Weights of a small transformer language model: a variant of Adam for these matrices.
MLP neurons of a small language model. Each row is named by its layer, matrix (gate and up: input weights) and neuron, and shows model dimensions 64-159. Each number is 500 + 50 x the weight over its row's rms, rounded and kept within 0 to 999. Numbers have three digits each. A neuron's up and down rows have the sign that makes its largest values positive.
A block is one neuron, or neurons of one layer that tend to fire together. Before each block is what it responds to, as a language model described it from the Wikipedia text at the highest values.

Description: Numeric tokens such as years, counts and table cells, often the second half of a split number, as in 2018, 139 and 16|60.
L11.gate365:506568441527623492482536475602469512530536551500637509543585555399497466595549528535425530603448439562557530474506514433491567584504531443485509472514534594544479479516495488505525492517495470503493475484537481581516483536503520534525528488508510481542489469509563556561552475429552467425
L11.up365:525478459461524423536480494555484576545552479448538552481547549381424511588484524464535523523541453470529476431618448489503475541565554476523527513504486595539506439557506497462525504522466508553467571509536574506437493514506474468438515488467573460557500523534585629552513496447515554569

Description: Inner word-piece fragments of rare names or words, often repeated from earlier in the text, e.g., Katanp-ä-ä, Mir-and-ola, Ne-ug-art, F-avour-ite.
L11.gate90:468497503579541569471487491533539538489439486500493493532486480516413578434607522539526544392529550537468553477459489524514509478587451616489532548556495496370505460564525457573511575470518462462460393503492474487509481549517470412549454510492468392493502507493498568598466431486455472539
L11.up90:505520505530537404500456510516484574506481521446537564538531514483423613501475575482520520457484507507481582532523502511542490507559530427495514558592496448365393504529533486536562549497397498524409467577519580550522405593531544420530516483524594465512496508505534430608453459495533549563

Description: Single capital-letter tokens completing all-caps acronyms or call signs (WBZ, DMZ, NHCR, BYU, RPM), plus name pieces and "as" after "as well".
L3.gate522:488487444467605508519534516443433512472487469532458572521515465379465582542474544425522542452534506442507496431583463441441452562517489462532481493480466436536511518536502515522496522526484503591485432566441536571455605358489491546586508543568538571515423499514505546463544610499540548550
L3.up522:420524449528585513462413589551452478455483474487484488490547506463486580562565583492440479527370501484468584553584526492519481441618600507527444537500438448518590470541525438494518533505517463454536449532501448486502402452514540419487434601567535474495437536490485448509552527465525439534
L3.gate716:427491494470595435470549523429501465487522531479485508542526538484371586414472447480486504516497450592507627427511455466479514510502529507552577580498493517562470545576602481450498497501548557611550526507447503492421517498504547385520545572497472513486490576414490496540446586521536573592
L3.up716:449448532496550471500487503494495460599555520546487511524379422476515481430488621438511610487454451533544487440504400520600568482501529480481544569474513477461484545535559565458442565461456587606420468504562550519497426581527506440567483497465527539553451559526432472530479607506546513581
L3.gate1028:515422434572483443510500461559429459471482528463491533513491564515460469448498493510523578543513587494594527501525443471521530472470498530467481542508457530501489510498507430438518431415534599583503520613524581489494498481462524442566458587404432442531518528546505530558551520413533447592
L3.up1028:507531422384576524505618568476462492488495466488545536456578550494495531541438441467589509592559486488480507468477520403537489483591402412518483548482437389489427503462561412572502496372474524579497576534486500440420452428487569464481604534487445555461375540529589430477490642520494527577
L3.gate1167:538545466503561568520511556488485453526600529522515501487518480470534640455599522463547537419522444513593430586498471481470542446477396517602499669568503533539541558492511474499532428452588516596543509480544528542499487496561592498561537492376447478497541460502534469476521510541547516535
L3.up1167:496475465461542481440543503445436466404550533497449480422537388510506509549473576517525500454442584479409506467509470563556464529558401402462582520445475464511446497605508503492525468510557495546471496478496499576430511417579613428481441466477470528539519609437469561420508588561551499494

Description: Inner or opening pieces of long words split into several tokens, like o in Exploitation, lu in affluent, stra in abstraction; sometimes "the" after prepositions.
L11.gate940:500508434518589480465485449535547442508448448481559505482479499578508534431480425560550463573485633454511519518441523454526468475622479505658445539459538486420414484508478540524433494491476506453459514503603507549453453513480526456565484578486425514437494492549445510541617508430507512530
L11.up940:480502593570482542527468410520536456531451462477564603484500537464459465491420413540430489455488579496440529503387570500510530519476578573540430452506493494420428499536592440557451473492560448524583454476493532465401546542485575381484416528544481515414457553531490498486517527485419459510

Description: Number tokens or their decimal parts that give a measured amount, often after approximately, around or almost, such as 800 years, 3.9 inches, 80%, and route or model numbers like MS 5.
L3.gate628:504514471521469581466551514479502490435465511497479485528475622501482425529480488492512475462544548473544478515463475466448556479386441585583529412491470424491454541472466550457528532516480523569365569411492546545473504483429411485391527575479543465430362470407553552526544578425436480502
L3.up628:419538449493543451417559453429487464418457532409420428411525521517493424520493529484528465559470496412510517486489396416503601452467520482547569535467501422426464533481547395530513467482508526508417538428468560489458519471504580593514510567529502600468544550526463501485554492502552477563
L3.gate646:440485504477510550500568419416488503460561454565447475522541596503471441518449495482397467489409600472491520511498488379356500547518565454550500430495506432475497471447423492553416501562488499533480558433396511473443536417501461543508499539529535504477502512541509595488502451493519510568
L3.up646:487491534502483592477447493402483485469463502462522484498512602439567415525519484543484544411501544492566449531494471542407578504481554555503477562570486467511557504529468545442542498445553529572351555471461511509536506509479419563476443529503437466406550491506474516400486453465507484436
L3.gate691:497534449660545443457442493517424524480476521457508530517577568448444522571483519524451537446547477527441533547597488568480467509532544453506507473428458486505539527500507445506518519526514499587403420444510433476406510500560449439536486552494520507470545549517555523539540482420460528610
L3.up691:486592468587587458503481489605402507475445528484478467485504526485435538552536434494489559462479426517525543525630411538434449500543545453535485504445437513555481468467507401548489488461499513533412453453542390505450473431537495526471537587537520497428501541499600486532499515397455472598
L3.gate1292:513526508419587601441547554447425535457611470505441513496510514566370474537459448519508445500542489494482545451489475442452538516476535508594506478508472522463506478592500529568494439491466441462445592509433502387411562440535455540463552472575517600473449501419481526526497492458468530558
L3.up1292:367461550494459534476551531471468537518515508481475424536545453534496534595430433553424516478574537542490438674421436520535547499552509593525480535502498543496495538559511486570463481566438508454535473528550536393453518533487459591514520489529483499437401449536502591508487502481478592471

Description: The second word-piece of a word whose first letter was tokenized alone, mostly after W, L or F, as in W-ood, L-og, F-ee.
L4.gate44:422549568495493485508497473528565503444497527500543612534553465446554434550548521592512560502537648433409492515471415539548564496476449557536555524554488477516533556547430522493531595549493501491502428496570535503448542496516540502565461588509496512476477397611519542464600465530478484572
L4.up44:439460499501541490542505480573427576452457534535510375431508509527469452565570573533564562419441451498537548491509576479542521470381465554486382481491633553491447496432516444587468484522504487406502504521475527531483498526498417558545465539478489551554496461446442441519489500423486489558
L4.gate125:478531446460523408378484535516497510500539467480503528482542471519528431512468525599557547525433603510478570604409483547543583493514495573442504560535478509528516533529572467458513457471591432492523589403497471470404539521441443500421507505499406490498511491532470526590540433443454474531
L4.up125:497441473480520546508569597541512514491569512503550569533486465453476493521510492530505495476506549540485478583397495576582560526519477524417465518544475509512502543541564436573519484386419502546443566568531471500469474593560480514516405470466526519578481513551463383574510498521514565429
L4.gate156:557539504559440491565502506547466515429570472477625482492591458498374438495388486586549543580578539501475574517449496439497498476476410572485458526526417510503517527509550429452554529463455439521481520471520473483497553515457456486479456519581459464409564458546487432497525426464384557539
L4.up156:447462516515404535512568529497466474555554491464604549415442481479474485530460522511536547606470406473471458571429473424469514509544562518472453542493441554582481496547520508500524519519488370516504548484593560559479503557552513422538462525485483434516513443542432503536488577475510590494
L4.gate225:493462535566622489443525457502475408459487441506475484424578554482441453462635548566448514504511515469493533483467472419464578478522526422608453513469463517493417510435474480485380484428442569460504453504436564467423470481449497508487454491522489563500535436508593462521488524466554550508
L4.up225:527458506533422485468512473542474556510449531528540490522456369592509506508518509547614505575566534526529492426539471408444487523586549474480492502470488575380503428423565579495503521425461507551525473500469527480524476547478575551529475489463481490547450472510487399471497511502485519485
L4.gate253:504581499431493501411448471548449478397472475492568487478505495555513413548516468614565585490483487406530604417484477413534571501410514590546524575499510458540504462487487445499494531527556524447514515454499485563441547474452509570538462539542469457489508482504543532501553502499532519614
L4.up253:537533402482468423408404573576504479487487574518508466558540456476476462578474536510507557469529493486521533501493455544508562576419502477452499536532533486470475471496566460553498472479440474534568482453458510562516578543625525501561404506486527630511455474526513472440520565427487482524
L4.gate293:523514520545547467508538475519454486331447524487488464468455499540540442565570495549547536487461483520498567495508468515476634548537532494561469590504585593522414453439465525634559525524567504420490455540541484480493465493415490514473405622477417489476458431465485485498568520437542459480
L4.up293:488520531497532456493510580477483427541512544521537462491392519476493531496423537404468531566472463503500476533504468569433555523410469437502409481518477547560507514479534489601536520463422496536542501508633547569526446550528477509520424541517507473514491566507584463537474470472482570477
L4.gate545:526598499490442453480567532485428654396500440480521489592527396491473510469543567555590465417444547441558585481600578504570569479496473551420580515538540530483463514485417510510475493547375571510490406467456446470509470533427513554502429503535531443497480442432472509542486588441410520506
L4.up545:540509554590444443455583428442444621454471470504498553543531500585565399479554463533496547454485506619471476496479575571463576571471517466454455624560420561502543491484498454552570519551459476397520519450512438489442480586504493498550459460444438420434536445543515440475412485538494490516
L4.gate718:450586387602497408463417533492434488515525469482530461408611516513559408513391334579533475539489646576475515606463502496593529402511471587462500488547462524592500522569542550473563562493571451495517478494623495455459524570449477381491518567537439501455515481538417500482476396466413472502
L4.up718:462425455499550508548459480476492530528603536480467588567512489522587531535512467472477479491518472562417507468472511475472521459467492436483454466546486457492520504569533425452629535517537484484509507431470520566460546527492501433522591458491557447443404447566462476438599494451406478480
L4.gate808:500587453506486398504513472464458505463517501500536474579549570589507489454527531515534513496555534480560628499468445490468579466450501589568526572542625593532453394483503487519567521529557516390612475522566496461478573507469415543497458488369514493536524349617444516575551508544487560500
L4.up808:467510481539476426568470541488566545506450550509541493486570559477460595523431439510582454528362550331424538534540523507573636458505377430582429421495473575508541557519465470550607483486534553487535540547518563409415526501496556525509496477466580542444538457484553473461513479399482473546
L4.gate861:561451423573553444522518419507496515427394530528472384442486540499496511496549431541513539501529545505512503580465511473591565504519495515501493581382560525495545466448473541490565557550463525533507531521492472441516521498487576456538547525402423418520460443446519475520534568362451601483
L4.up861:570510490490526449547537450573556502530446497476413517594486497435468547513516544477462495513515545470419570419568451455548487473496403476588559583445498491492461588532535525430498546435449465437355507525509472522387454503570584507531501531433464456476569552536536464530483488499438430498
L4.gate893:379512398596577451468553568517495468564486478510527464548554524540512449437396390513567541485468503477497496605512565451546565499542488529424535522480444570562485486465475550508539555553494455417589534464512581455377536542468503459532387543502515542532501343493434477539467442444468526548
L4.up893:521434511489509516461544583531475476546520536492588499479578492513488475444495522519449505484490458487438586594492552422524517503509543572443557556510454524508505506488478470601502520502496486539488578649577464565545535603391538518517413539515526434460427524488450481505505519516415532525
L4.gate924:509506488521562422390553495554463480506513448476512576571497494540535394481530446541544550461512503472540537537442479447486609553527419461531498577535530445559546535588588478527528564524466575507544398504475424460541494565486481512514361467463481538432480463423532454517587503477461484509
L4.up924:571623519504494478476474516502617499404467496462580511546440369525452484444517538538444500575518441470495531470465513505430586387445467517416520495489504489518562442425565453548512546413503516527494455432501465542573492459500506493562451509542523565474482540549554549533480572575571459516
L4.gate981:469575491523546517398512420561456532398450482488528492492569541584493512513539506467514520436402571469444497577498506453559534532438472491432553539540524538497564443552498458489518528468387461511453447419518528547471454520563549552496470596506502480519489483421428478586600522471442424498
L4.up981:533483411565414416464661563483445489495493545502584464534464444519511456459534506534483498476480511488436471533485452439583577439522474589551474526499461566467521508529478578475597534528477462544537545442596573410461583516520553463471450471494435498424513401495479545481456424505388458548
L4.gate1079:468491517573514410545506534513439484507614452449530454459522504630464361479506448608510474515594565485549541544475376448535524500471423580488496545522567570514550511520451469473508528495448454536623489489510557487455544530457492451551548490536419548464443433522472569517511390392411424482
L4.up1079:380496573470471482489597477537500529449418525507448466527430554507518463486530512532476554470425504453390556441494401484487554493548536498579420523481471510492476468489479492518430541530531549383467483550566504478379505437517622516478472535434468508506562485496597431505399442522566438534
L4.gate1142:491508456504528494542593532607547431472583513512491431580502568503418556442552541512493519478519482492546513470484496591561565473579508397502530576446525539516494480475519478509530531472428511508408324509597581441451473512433507562532457500478453469473442485574442521523559507425476507496
L4.up1142:536470522573499476524623435512440580478521590461520478516554480514498489534521476574550469538525580495470552539510483481510579516543478396562460567429415569477440429535456458478509460508535442496492407459499531455495502486465498512524543498543434498368461430529486461531479468560388513532
L4.gate1188:491487538545518527422396407479465466482520517492532453405478492544511534533579563529556545458412592521557526540426593465566491510606437468556517535486542521591502438477524548440504533430492473491442458523539534464525501531469447575492507585540448480550466511391447475495561462504501415459
L4.up1188:465422513521551467489456501529504540585458520516534456477523490562540495383490433520467468447538577524467488475534472494534488487549529503629496472529483548543447478505416541527475508500507405505484576463429497572485547518551413489432486505452447470416576580597545483531400503487464600521

Description: Second pieces of split words, chiefly after a capital N or short opening letter (N-od-dy, N-ud-o, N-ow), and number digits continuing a figure (1-26, 7-36).
L4.gate98:460562517501467507496440440545568450460533514554573476521517538544499578586448501504500442616524549575506492563476539450449494475509472514456438517469442515526598535512572438534572542451560461442476469483583464485543454646525504561564505483544518570555488514579494587558516478494465392530
L4.up98:512570495547528480514480482435546401468445462469524492540433482491529493510548496510451544500484508512407524472586564510444446584546494460505471558517536571516398477416506460491559497560417487521491567470485470534459488537489577487506525529504405483589492530503468473528491533530618495445
L4.gate175:514498515444472567539527582561512517530555480411569486418398575445490534467479427486365502474483553514514518479415361493555611463449516524506561519672461516519478564483480570522596527456509578527552492511593521519484419532503431456486409483446511576521385535508422467493521484498487448440
L4.up175:493451470483528542592460504557474495502541576505483500468521511534535544442499396515499563539614544486434525458530473563518560463474447468530504402481462534536535483622516512497592493350506385566483511492481439416456568459424589521440487454609603576476465590572498471563485505486508480579
L4.gate281:607520484598536444451566517637592457498555496537495494512479435611490533512484500582557453470462496469491448549492536565507441483475468496414488534597540604499495515514601466463552550493497477389507475493513515461544548555495449486459439433534459417540547481436482495562534471409516388565
L4.up281:428488596456551564462566468545569452431484521507490486518440460508543549543504484455549487462643496550561515454542460537435404594503482446404552500534584539430412486430484455471499498394485513507531508511481491498527467553563382571507513488438557508627493471469530486479548571460553575478
L4.gate296:488502610419518551538445477437466441496540488546372543459456531445540542542592483464457451445473450446503475465603442478498462471499518588589483450474612392538462538443517530550490517487419620545508449591496576481443456433482529515577539531453560482536430499469512524569382473562568502485
L4.up296:494494561504495542580562527491482438476494500551547551546339557508513528508554435492494513546554481561521501593565472471471502561496552585550535511486448508395495481493415461437459527536481465428539497498461438494526499521442467503445512492449554597463477517502481512529457498544458507528
L4.gate626:536491523556528480478491415511563544452487413463437470469548638515499438471545505475539505392455403425432500513504526524429559418504383487443491577465528501561430403501503603467550575551446441580456444475406529499432428503595477563592553551493475386498553520455544531493488515551500596502
L4.up626:534471426482508466465443548510483573475591475459581474492533425491485418546513453537533560442532463486474511566456528563625507476544492495503458521590517573467472487466543515383524518535567509609469505580520577509437494552481526496426468461477423445532532512510518417500562497467453527486
L4.gate695:430617445507601493513559544511512487358493518498457480501523473572509418531542567497561502490423423470556422432545486459537470449543511560531560474509411510478552553441620528490525498460511497418484462537441444485555552524491469589514479507502495524630502509432502523514453428508539557531
L4.up695:527484545399518429423490593472570531506513479528498562494411477422479451579500474553591493511460520423511461476513553490573440363566454518563409471410499471539512478521521446444555481545421507522437554498523455441516584514546508543546538498524453542466497515499541398507537561480489536487
L4.gate742:467493513484510587487424511520500559463490453550448522484552505557541529496473473538553547570584523577398490516440534534523496526433520571553534504476508537622589515517526512523607518440581527509534497458498610432354526468566481468514525501508448510484421547497603451536453476368439532549
L4.up742:523413447479591472570440506404483504426537527456472450595452516555453471505505543554528553484495490461494525458553504519435480513428496425545497510451627507464456431490454470474475451486536460417491527528539490552435386514527479502483522509547419442582405510490542473550461520490517514438
L4.gate784:474510449531548497495571418370440510422503417477420439460564585527476424463554492527536495446370509412527530404457503524478435445514485487579545504510448476483514469502418511492472482553482501550437519453473567453451478473509453629425508496459478457513518525375490452436494503453458516516
L4.up784:588522452513572466475535457438483489451523547527416459492561580445500439510531572556423468546463597453512529501580550503450491481478491516471471512484429394478480515565448476459528561481564420545381482534483562588458486534585520444435620620608509499508485520514636537435552506464540434451
L4.gate798:543530484422590524409462551540502546456526479494486580375571521507536373530499440567457511458557469519484584530512423496558530493480529507606547488481527459491423410594542529436427472612433508504490589477493438519450568582514547587407493530478455371532475575550484573599527547486517445450
L4.up798:550589560459540463501529457502531480519553520473588549454454572512519543574539543474461445505467411624511461410561461532478468579480492424518545412499483451411411533423502443413487472381516470413465490502525476531571409576567452488466590460558551466541442489599465441547525502448564479540
L4.gate866:572505474538538417420491424484428504485547462471506554366539543410586447525549536536555473452496465450468553547527516513426420482546586525505553536505551596515469547427488579448564542513432547546555391461588475493521486476568536505527501531515415537528571472530470537581530487486541509573
L4.up866:586486503450567454428487509494485538545591489560465546553558554459507442503565565490480524423628435558501513457454606484480497566500554570508491521470587600482459486469495485486518541494495481547495545543457494441422477559526468507491518443432532536576497495538510494537483547518462472497
L4.gate920:556494494434496443425519479603557409461494435491541470499583463551573514440586518496476516456556395446480453592448465441444506521490555512438440546526458492578488516558552469526505583534514545555571422458499450569488520485561515528536509589539555466631498511372460497557463610398549443489
L4.up920:492539479446516472427566394578511417530485443510520484491499514453529485475553551460557517397503515417436461605489430473555436534395478492491469431469609461555510501587495444436504561465493468444577484502445513461420553549467548541558521593434511483533409463480491468476537551521582397585
L4.gate927:528567503574544396485421457508355448499515527505576464459569575500588520538447462553471521484524597564410535511565528559482423482524499501413448442534445598491385459509541439531513563366474517561512435488488542446501518472568440544501496515443516527507562513555488523548490446470517442611
L4.up927:472538510555520529420537427517469471477489605550495473514501468518545421563479505571515568386476482592504451521573572536488496629511609543495503607510535571444516546470527446465483501488520406438573428479450491508557515592512349515522455478401470415539482495534454431522449499424567440593
L4.gate951:430469473491434493413494510506560477420558533493620569517545485500487513547462534579525504492506415482521530554568499507394549510487491549459447498599487509508519588544572488481552550609497502570455458572544467484514516484524399551536508522449446539566509480479490499537480505462474564586
L4.up951:538635540570605479537522490449421507548478598450535486563507545520441550537553448453501614459523531469556550488505493494435524620464469519515541541523439511563499420490432404569562533518609559502493480533585577528501541443570524480448482332424515543554474430520562547507539504578571572446
L4.gate1063:519559505535532478516500453507404497375474456450419411445525479457419432428582527394506470454453475457533544493558408426527492441535530552459481485460554449551470517552433563507531502470429593641557541433557511383416445397507472600423470548595481456592528517462532552482534486538502512431
L4.up1063:488525470563626524509478530448556506423578512548510517449487403529520475567480558482468549510414544462508491515579542446479496403532473440500456475460515444522426450555504466527584487518576531415534527525557465560555517454513466454508523487601535559416512504518406505558568613500438542471
L4.gate1070:467550542476472437522574566442495484468492517521465530460459537532461439555476446421440531469532499487560520549476407505537457487435418586563549550517570443533420456479471551507526524494471519518514519515532523466452479534568451482457560531583503546589416439505447650465441461471482524618
L4.up1070:462513477444519501477519556532547507540477526554526476549505426472547494507550525428456438513518451484491497421513468494589511488586519410443489574491573547501519591505443385469446513508420547436461547527470526481527508610529528484488493461511519465595509523454538508536583461461514486448
L4.gate1089:449529410540614500517509437497457523466517419590475573530588539440524368474538411446493445439493598439559456454489508478474546467525463500574575493411483414462486567482476538487616565487468490544512498412413504370522563479482514520530595496548461453490445485540487517529543474543511380512
L4.up1089:479534523488527465481548515454476493514620459533550593519442516515455486572442573490470558529554462477482556440464580575464494488581546497577613547505477461507581497510457497521559465465463463409527647511553467462490567489492551539566525340537498528478437524438474555521424515390410531514

Description: Short subword pieces in the middle of longer words split into several tokens, such as ent-ang-led, ins-ens-itive, rep-ut-ation, treas-ur-y.
L4.gate41:472530495458559524428398486522466506477592467468492491520525581454514486477522516453517569446488422436540535506504465475583467484525495482565502454498527472518441514464566464533445499497544517397545508483598503545485486498472540537508490620468450532456502477519544557483573504456520412454
L4.up41:524516568492579462467499510404463372522520431499442538525527522490524573534509495474424499598502552496603642465455461593529403481464408482593482447517531416537560464463522499443534506465490470555507540485588492552574447457557505456423517499489473577412462586584536533444605492512469544554
L4.gate67:496497484570571441465481590425481532545446428492543466476546526528511513497487383559458580547539490543438542499519472415549457448478390527428488508565500513468536503528542436519467574487504580542636488439434465429442595445508561485573542490543582544505500507520539456552522553576469483486
L4.up67:428579455543544487584520471467501529458498592507542535511528498485567497478529532458510533494569423454488404512523483439545536555550459507495471489526468556532454498466509491541463463463474496445517540500391454453467580497576552436451478443518607591452519484490529500479466512442487511476
L4.gate120:558529397502559420585556448595458432473481451498546475513573471498477508415529439461522470508548512478434520571501497481588559452432419486501498566576481463498519524630507516452523502484441487478567574445575513495364545507435543483594439533506459467492521514440477488523572465488488488449
L4.up120:572507501479455502472447539578476428436514541494574405478497465595518315517415444461437461495468551504410558534528536463566458480502458506484489498509569441505468446534528533480500431490477461503400493536513447492461503558427406516429464446538559476528499534492375549444400533477573462448
L4.gate140:508428422457589438473469511543548451467520472544488499438520475504528467481416455489458611552553536522490627444552459419477452441510427461520546459560566497574547520589521490383510544526512507437572463392533474530476500542495558401435528460563436513476434504519471562485561451473488460546
L4.up140:501510527459504453537489565627543467543492472507450522478458582392464522440468472477560497510495492485472551548468531419431510424459546457407491543573517466494513521530546413560458461562526498565505485516542531508436597555585492430521441528532486502549466566512527535452506423510429413444
L4.gate177:482437459500510423454462457551433563557516491425513522471475511604434482445415469517498592426529450375593559534408445464589468378429445489513484485513496396583474459471482636457485510546535514444544536493578601510435519442530545519555444535497446538491481470583498498495537440482540480556
L4.up177:461523441545404522561545521418465447515508527505533589492518476506405499490488468559477562555463521422497573481447503498517504400482432522524453570550507473522480509550533550499451522510496500572533576616481448542461515530394524576470444417502476578388520507443492488439603506519418568503
L4.gate295:465477541508599452518441446510500506430561435538628509517512499492484414507531462471519569479528527367394500551456457544550533417517432565539467527464546473442487552547483519448478577516466489549582490459577498530431501530483595567468521505511458528445543461529477557525561441477410450482
L4.up295:414687537429518559573574439585520568542525542539593515616529521451530482505399474449537472415490541509421480516548467513406510437437441455405495452499473492446482433472473525484465515440398492563476518490542452427557537485515502516460512434395460603517480535538455609558528500602573573515
L4.gate406:480522559540491495472428450571526444511521446575467530408508491456532462539527526525432545494446449565541586519526599526481469448554548522560508443388564508482552454552517512476525533601547548533569487480593532452541454466559493531468519517517454513564439543516472592496497558409536476503
L4.up406:466527455516547498496462503433523445561553450511526464461553447470561548462548563540426437457506494532499547513512475509483471476400462482501486394400542402467515470562534497509464531595542519534458513528530492465519587446419573502544514475522485502500572559544536534486505472531564445541
L4.gate407:416575457537556382531464448535444462461558499454501491440510549539572413497554408473512483500548578485499494567418411531496518527527433477521437497509542582491513467558491509354495538468520488459523533455576481423518566478492576523524450504458446522475510461546433541463515366485515482538
L4.up407:460466487479503468498501584494481348585535473537666437503514505513544490453623495384428560487597497536523482491409484462484509584418536535545545519532572530567553448567561594448466524538515434466456533551578543454520496523463463506403475453438461470505542464481508569462544536405510542512
L4.gate646:517568548601520473508502553559480477606467485454517416494498550502437623416492463579505408477465497504527552529473511476486484460489494522488498413491561479541555482501422480568419568515476482553609570529536551444401470542607488545529355481524443552428499511535437570503586463451447457455
L4.up646:464467471520517476536502463482519464592463515507525608495530522475406513568509498466462441538596599456423528424504375510509430512487522466552479467500484474503524393422549532495542500447548513448518502474581585533573526501572606490487474487512511634501500546547596531433532507594480489521
L4.gate658:490482504543535483533481443489606563498499453526475471559513540471542530456556492563569530464526437650439506418380474485549532534481460524608603575523385475496500592454522518500566529490548470483651478475429445443542559537475486393542486444474531539471577463514526539435531508526493535457
L4.up658:589525498568470515476458427488530463513538464473588504410460400431587535539495534483485479659521534565530494472490496508501454477481381494466491447522560461505454551461508570535564518531531502451535482449516500452515415509434462485482512581578488443419532565555440525457451495624499384451
L4.gate739:476576462609553377463448433588489431558602530519553517445532518458614531482490489522549478524495583505456510530598470446514572457503448508512554488453529450518594515433529505472625533532522417468462562522496516529475518581550487430567516439505518562420448420537470560505533438456454441562
L4.up739:478569559517492522458436491583517521549493447496461515527537547503536548566510414570512460507573555439468564496547603499615519479546448533551557419531499467426532386537397504462508481537572447419468570535509508510534572395431478594483486458495518533428528536499434452500485488558497518504
L4.gate994:489544524505544467477440424576516443581651490489481568530441458547498516496532500454481565539533508541444565548460461540500474392542483563483508476510497498520573531498569483417532529556562443483529417488633379589548520524555476488528575501544547587532516539616601512478428452409530497547
L4.up994:427511440549432545526491459491532521481527436497556501522540536547504573549486510515540451488460522452440494539530623502548505465475492474518454451518480419533535489510559590654547581553471495510471512411467558364548459480527528482486468521470517532507533492516525544504540521468434405569
L4.gate1109:545493508514538456564413390540508468552518422510393547503570577519501455522495421460383480402583481394426496483514484489592453432492484510394479479530625514563472527514513540511459480573532515487580503589530511419538515464477433533488419566459435492452519454446412562520532412505567524523
L4.up1109:435507427443506511470513427475583506510585489461511514389431502536500522525553527560525578581542502399522434560558456541464532477541583458479524539469496544561481448435527407537564524538522437441560446524580520462581518525507506563598487548489532446531456499467596502479432559524454501469
L4.gate1245:461577484510522450520448514572515454402526391481498487559526530421469522502580515524551525523488422532555531493535452446474502491523486491499507509488521535480527439553506508515454507511498533542572510459483564454467508568448432542607387523604465465567401486407491478575564491511512495449
L4.up1245:499493518467515493491354446517515491556455461468534574542444455429476485483552599484507502431515423526494516506566506425508508503459361499487462507363574534570350451635585553478599461585584494452624491510426483484495560574551504470559584473458440511544431461452508511455433540513585556517
L4.gate1322:498545536530575472526456431520454499502504467518483436450508515534473484390515424556509523477606562413597646574456498500437465402578449588473542474475537481484446539573491593414506502507542551413536515457534442467515531428419580539535476528531520592514652433528501553468526424571470490517
L4.up1322:503588517543544430421456485487497469506427452504461601462451475613537549504475510586538605421471514532482523485558503510476473517529447510567461407411570543533517515580483504582526483552541446580535450497460449577469468490544510488488638497599534514458610508526510460459427497490515538443
L4.gate1341:630483461510524468451528448479483495472498490483504570434515437491534523453588505494437530472511518475571623463530544413510558400582423403491522481471519465553498554525536507495483457471522536524494509543471478407409545459484556551480496473474425516557414481514528430505643422557503490434
L4.up1341:507507524490478541563481526500473496484527446507553498456526473565567483442510430482400472555557612515490607553447469396453522507455437467418487519589473473502444550430471483530523571496404545487511572445524511497480481544441537460498433491540471466492536532477503463507491463532477535535